MLP neurons of a small language model. Each row is named by its layer, matrix (gate and up: input weights; down: output weights) and neuron, and shows model dimensions 160-351. Each number is 128 + 32 x the weight over its row's rms, rounded and kept within 0 to 255. Numbers have three digits each. A neuron's up and down rows have the sign that makes its largest values positive.
After each neuron's rows, "fires before" lists the tokens most often just after its 100 highest values on Wikipedia text that the model never trained on.

L3.gate295:101105179095144150122152111160135074126133099137086147079099118088194115102093159167103103147087151091083073117163152138103112140103133051115178164072090118161104169141084132151185144167130183165122140138116128144109114153107133127169065118145153123110129179159106153102160084129137121114131180130085084191063113183125119171120145163089106111169149159127123111121149176127088126142166183049131117202163176068119102120085138147123123122083114091173113133104108076172144129127123194122147175162165170166158199113101071110092083046122232128115143202122104135122110115129096168095
L3.up295:136165141212116167122153139102062119083112197141153177121112166174109138107085162126139107087137140094087076127119182158127168132120101168169146107113127168134166135131118135080056160157129128069148138168096086139122124077205103121142159129119117158148101129166117150097119100063132149149121125176126139164133110104113177142121120139132124111134072081142035083111149093148121171073191075069157073107100181110110107168140142152114198096119135096130097208130115132148117159125140143060107203104072095133116109067150150097134130140087149150203179106222110126125143118164151131165
L3.down295:101148161100130114136134152120137080111135113149143102132147118086135179125098126129162074094138163117148103188117111159102140134106094086100089115173142160106131125166131155092187100152141131095113173172158097131159142159157137093129117099152122148092097117098105127135088154186122082094104057112119137172156097092153148121170178095189120127076139134131105128145103122134089148151081110153132125208156136182117066131112154118098135110045104138161119120188113162125161120124137152247160081116022140113055063116193127129217126064128177082151156115147078070088132149111051115109
fires before: "\n", "ary"

L11.gate75:145111093128102102175170154104095108154098143165115164156109103125147119113152180095167067117177119115110110079145134105124091114170116137153079099106116151140133026179106140189158198145112089046153117123125098129120129105115149153117134070145108190169100136169135120097134114118115144072110136144098169088153126149117119107149158183145143111117108117042108151169179144096132202167112079103136146101090083144165201142165150098131103154142134135166116110094107075153008155125107124192115127161177159133135095072162170144137161141106151124148143165141126167119177096131083118109
L11.up75:187127136070101108162111136158139159127133147126099114118096130079186101121049109144155107094116161098148096134124150119083095125107108138184091131116123133070083146107082144061136130083101142153126139119122147116157176131174168062086126062177195175078109116069130125084106166140103111131143158129128126106147142150123090157055121124155129158151048113097166102156160174156141151117140164167082109202195148074118152116128202092126126122099125161175092106148198138146104144159116127097136128119207089165073110150145134056157126145107108131099141168141092085142173123139124109174
L11.down75:093189118113139123156149202141113147084150161145191133110084142117165165166060052130157110101164117146084183138203091131133133128088071100146156051160112151142111122149137115158162107115125097089106109104127138131160153155133118106115132120120138150092134173114070102088130190153131133116099092121123230166119122133114093074117094129092094207113130147124146116132161119099185122144163114151059097131136126102116091148123132085143117111155091145106128135064131148091114121085119146052103098147122091105135116111163114041136109209096119099064078157168106134167159083091120096142
fires before: " in", " by", ";", " on"

L10.gate1230:084143124136094132107179104146090129150144125104113142137128158147141097070124163094147100178153107154151121134130113160157124158176168155164126136127083150123181119159107119142090136202173076108167125182106094119220107141179126112171144096146149153138089152180091125122087155147158090109091103100060117145133154163137144105140124119153118108079105099176112157146107177115142133154096125037159117083147103073171195173087069110086173179144108086144118097089171096098153122127163110126125097146177060065177190113141107133115097160101191128124151137116094160112123151100090161173
L10.up1230:143141125101125078097100106177083139130101146143115147128126151155104118136102110075154126091094154182136148093140137132136198123149116151127176134070129107109132140078048167148103162133138114158071129145199051147107141125135167073148113091113139092135158181136113120115113130106149108117172100149092133107166136112129055145148166079101063127131138148132119158170136174141130121072117189112095127133156221131064089132137173144147169159173158157144135148112117085113101127132075187128161149127101104114101140145121113160115139105162133135176096157107119068122105140165109181075
L10.down1230:190117144118194156097121186154139165184128164135181149199062153120132108091153165127167098110183146095124077137048119173132157106117138118131132108118146196118114136102151112186154069163105088092156107097187106110147165121145125193120100144152084093148137137085136116081103140142115088094126085159125072099102119094138070073147120134109086126153104098148167124155106098128139115108128108105129101111072090146113067134073113125163108134117156120112129152154123071075153170090149139077146168131103118124151128171107121138082157075141104172135075150071111209131103120118151173168
fires before: "\n", " |", " "

L13.gate1160:110156086169120123110153131122082131071081143093093108087142124096197117118138138191079122159087117136161106135171112172134148104087088149151124123104074125110117145172155100048140125119150100129136080106126139162169122079132109137118131142166149127098133124127111124114129160161119134156106094127098161110106070146130148120131100118133098131160124044114123123078134122155151142029145176147089085132150060170081167140101100155139115093193155140094109072122135061195114109170157126179146171147141130126161133131141135135061057082199136161128102109103066159102102168139211117114
L13.up1160:129177120101150127115150149081154143076129095108121156114155086116164140121142180083093107142061154176106149154194092153173163127100159182088122056104112187102123193166164163131129172129146055106075176138169109111149168084136117136141172111083147191076098151178133117134126142162130109165075112060136124166126091144104183087125104123151154196154094086102157120126111120110170149075165167127107096149036131140144098125100075130186126139184102079099152147132146142169118103122152146241158124093100062141190133154086186102110099083181143170099116163104071144115119128168121133160
L13.down1160:094053132111115183124153094095186149110136181125168153108085158140153117109146183125125132159127197121105070115154102137099114137132155094124153153158123127157160079170138115157128136100197112113107175139101104162145112148106181102143090164166102192128170148104059140142138145155103165043161125128113167122077158145140114135115132117162153102118126083098048159141097130137146152187096141111091179091207111100109161089147170114160187092093135142152133127103103096146164147120111158000122107115098140145178136107118172164191148086109157083158122095152088119145097095115132095119
fires before: " to", " in", " by", " as", " into"

L11.gate774:184109119146132069136141117164165096159207135104157121113112091095132134121117038154088145148198155085131140112153170180121141094160184131139150106153043042139118143157106102110197176141165152109197071169162057028111124170075120170130144063117091131158156111134118075142117160140119077101097077152161181138174185110108096146106079114135170055154078120094124139155156107164110084080128145108151140093130142046128179180138125136099148136104098085115072106139177186163166150141077167129111152130092150116173188118146131101116144091114113154129148131173105167074168138117153147152
L11.up774:151152197184138102113128132138128108171176157112145097088149137149111100096151108118157144157116108104109122155106117159078176096105130139171119125131065231184066147171095091189105133118076136195100129146163091152112166139110129137051089129123113122221139155111132117138137053109138186138081112110158130099154132132130146103101076160139132116153119126104141088084090151137105043089141069168115179105079181116131131148125154147144135077136100107169119125150106166165165112089119152171154104122127122119126119123087137131130119128066089093135148110145170082151188123136168142085
L11.down774:103136134188111106130081111127125098154100113146163092103088209134160150212152117171158168158123165116139165148078121095114124151165121117136087106119090096144127155114080138132149112131201033118093137112188104203188172180115105163172093098155220119168106156084100171162135148070124141178124143124129155107102074092129142114104158119112143125128111090112114084097156120123081108143134169117136120107130170137111167105165171114094125103105107066139185133137096088130150172108122136040153106172091135109145140151170197192090139148063120134104167102146086097149113126146134114100
fires before: "\n"

L13.gate92:189108126134190172050128146097117172095141147151115138125148139126113131107128066108153073135126156059095084095138157134123134112117095084119065111110109113116198087165104156150107186135145148096110141111206120083111122144119116135070094205129100128140137150091103102078187148148100155152119124108117171104086120181087161121098167089079131095153071150142104186125170156170096103082117132113096140148070116206152171096072090109076152089013090103138069181120130152128117158104098129152135158127182098140115157162143134149115147173116144137109106158112095133097120168108112105124
L13.up92:106101143114132063119156079114118104128163144077203085114124200142058115153098161075135171094140177124144165076142145115143156117103164110112115112154121159109143113208122060139114119084173116166098145143140155199091042166114158118113139059100167144147201152125164110165156106094152178113086139151083116073084068085162102050123077147087133153151135093116116159095078139125140102090193113130160120135145123136141103103155128134119115142137091185107125106151097176136169096136131108073148160139052139162086126098111161135131136172101121126148128127073121133177130166103158109147
L13.down92:112137154048092126200124128141158165133079096152129155119128145174166127159150088141187184166096116128072157109115122120148121136147132134144107146138128138107107118094100175074145161152141138073106111126065115057142159138131111109118149131096166103137093090157124181138086134105074091121159114136147111193215147161123129112131114156193139153120121172162122141091090136171131137122131098139131105090108088077065101154149148131164118112145190092132154138080140105158163106147146125255129105117167160167145116125165116087145164123111139136169130143153130118120156061134105181130
fires before: "\n"

L2.gate409:076158082209047098176094130180155160115103116127089127105179052115169104123141123143140116150186127054176096117119126123105131161126115124116085109169083175125090147133097171103176140131082162116118113186131106115161120139160177109154186164127144174142126124136113187118156156132047117147086044202106145118120128166157135163157108115108132136222183092083134067051087105155150151153109183041093122118172173173099129102089148083173122143153079143194138080125112165128160205130126143167122210085098138146124135176132154093161115138120175119159165120171152145146154111109114178119
L2.up409:174125102092094084174174111110066151157077128108094144137087107141135170100101128156099127135155189139095112140071085113127157114130153071156137062138219090113128125145099140121109104128148141171171110086141098162075139157167136093103065093119107114147112133149110073123139188102148161172165138094108149186149101118092124115146157091101128117105028100122204074124152092099108105137148118106126155139174082177157149156118101138100151175129138081126128130117172153092102103155166146092127184144154129127128104107168175145152127157134112070190092077138078172081120103130129167106
L2.down409:096127058170083096112162173196195140139142158156148172131152040171214100120112116117161089137141088157149135111121147107089133103116097126150154027149079140133179112174161154148151158191154153111124151119107164137145085107157136151107124140093101192075116153123117112059142137112118143075135066118113073028117136125162101171164099113146152128082116077144077115160154111147136139122086137132129112196142089086121120133135137160119100100089183103204134079124106124138183146187134089056129135114124121118133118120139207125165121100176112065126148169104155049141162118133134153169
fires before: " in", " on", " to", " by"

L10.gate286:133133151167096134194203107096140118088153169105113110139126113122053166068126096122133123155130135096122140155144151083121108121111114155161165077118126126138153112109133089105140108119181156133131139146127136108129155155170141169149165106156170143129092127170120094124122164115114085113126127107150142164078138189122163114112078126134126106192145135167072095090141153195110152113129135170214135128131173097171180197111132130117123177121089094092147151098134152151136143108061142185098165103184131113115126085105146185115112021116138095131114113152122154123182102165119167086
L10.up286:175107102064149114140127119133120143160205109090202098108131135084121172148107142135157098172125105135134096131134166103159133092184143152124177103063165137075085135125110151162139088234125184140084118185152081114134152150143119132140168122133147114141161080090192127133175116120147162124096089124117087089138112099137089157144107148104150092123088146168124183101169114135114070101128140135126084155109122197165046192120128155090114077147126187120084146162124165166099125124134124117119152157067136126122154109081128165137170162128151166145171147170122152186094157127123070136
L10.down286:112144107089103103114117134121094147175115088198151108149065138092134100177096133160115151111130138145128080099112188151099107130132140117123144148122126069107112126145056117083155115201150125168105116150183128096136153091182102121137118177157151159161185088111098193185144042132140189180142090081150160086112148067082142104154075137149157083081070186083105116169145125079107118161144134127179112119170173133125077085139115131149183153115139139160091082128053144154188091129127073141042153103117102178103134144125159121163167133090130119157172128115057179108141113104124127121
fires before: "\n"

L13.gate1176:099151068050159132079092134060130081147093078095091073120134133132166102120089093101131123172079116158145148133166130119134142163102119142146127168080120134109164136157139161105130130129120104138131136114151175098164166131132111029136154154106120136104099111149172082098174172109135143162135122095096134085108147101176111082131104057138118137134140052092177124146080095119169130105108128158075109156133154134125164086142131179182177133189198160109156139099131176174138146153106154153142121150083123089106110123135193129154099129122130170119102091087150139115173135152131148142
L13.up1176:127127079094087133143098133101125098125101138108109118114150091132126150084091095111146138151131110139069152122190160175127161140074071155132142163121091135093138148126125136167118150129168097084112043186163138134160093138127091102088149097082130095066115131164156094116145155194138092106159184106075112181141126155132100105096103078109111125126170068123140147178095114131125176148134162155074080119134135111119090119166170146166163113106141152145132126128111072121127132094126099203136152130115119079159128127130159122129179164139108184138152137110056174050182107185127133137
L13.down1176:181113173123125153159125064141112180129113119168125175138160115150133130156146141129119164080157114088074095115129110100092089118150170060127136088108154118191125151166118048103141112120138181098078138088111121103103142120121139136150139123106118171197125110131127143165100145118157160103102088132120191109163122150056072169124173133144120124108093173133063158077152110144143121172150087137135186096120163087173128166108063111075096187112087167123140079136105113133174165104120113006139124106101127125137107128062092131139103126169103115076113133129177071190091128099073151103
fires before: " by", " in", " as", " from", " to"

L10.gate1090:099099091069143101136177140095121114132119091141104146125097094154147151116130133095122110104121102133076151115082075152109179170136119157149114118110063080089076157104161073127141128171147116082136148150111109154114109131170106138103104067150145102135137101084096154090098119139089110206098055142168100094159155157064128081173125118099163142114135144145098157155135149166121129118109110169117155128160154194134146098140082095173120068110065171104134084095128111051140118112118154110140075182207145125151134130142105181081170086151160152092164103142084127178106143140041128145
L10.up1090:096157100080122170159166140092160143141181130100103104110130105127145104143082195172129119114085125161149110157121088187139176156131107105132096127077123115110130115089093138141104171187087104180185137155079171122147153095154105135147103089180120105184128148152142100137094145095130089125154098107146158069103083177127113102057145128169145093105117027136153104175131096129104124079141126074071105108115106139123135130112143149108088143127102195108112083148095105130154173096130098088161111155180139089154159128083056162146127145113157083159206113102103132086067080139135134103
L10.down1090:143145117099105139105146166142157119167108141153131140102210107139136184182106119151206155197112155124126117125095149114195084180132132197141110093123094166198060094191135211150152111093190095104141079111061136118137134087094136123088074082139121144082119141183142154150152179128144094111152184159142125163128120127174097154060114133131186121139144112116174118118160104129122131118084039126154089153152132121127132112128159123134097095084138209120084150129099147159163154119108127144155154119110143100205104139076132107168154223105143129164159153084176121103156161111131121097
fires before: " as", " by", " to", " in", " the", " a"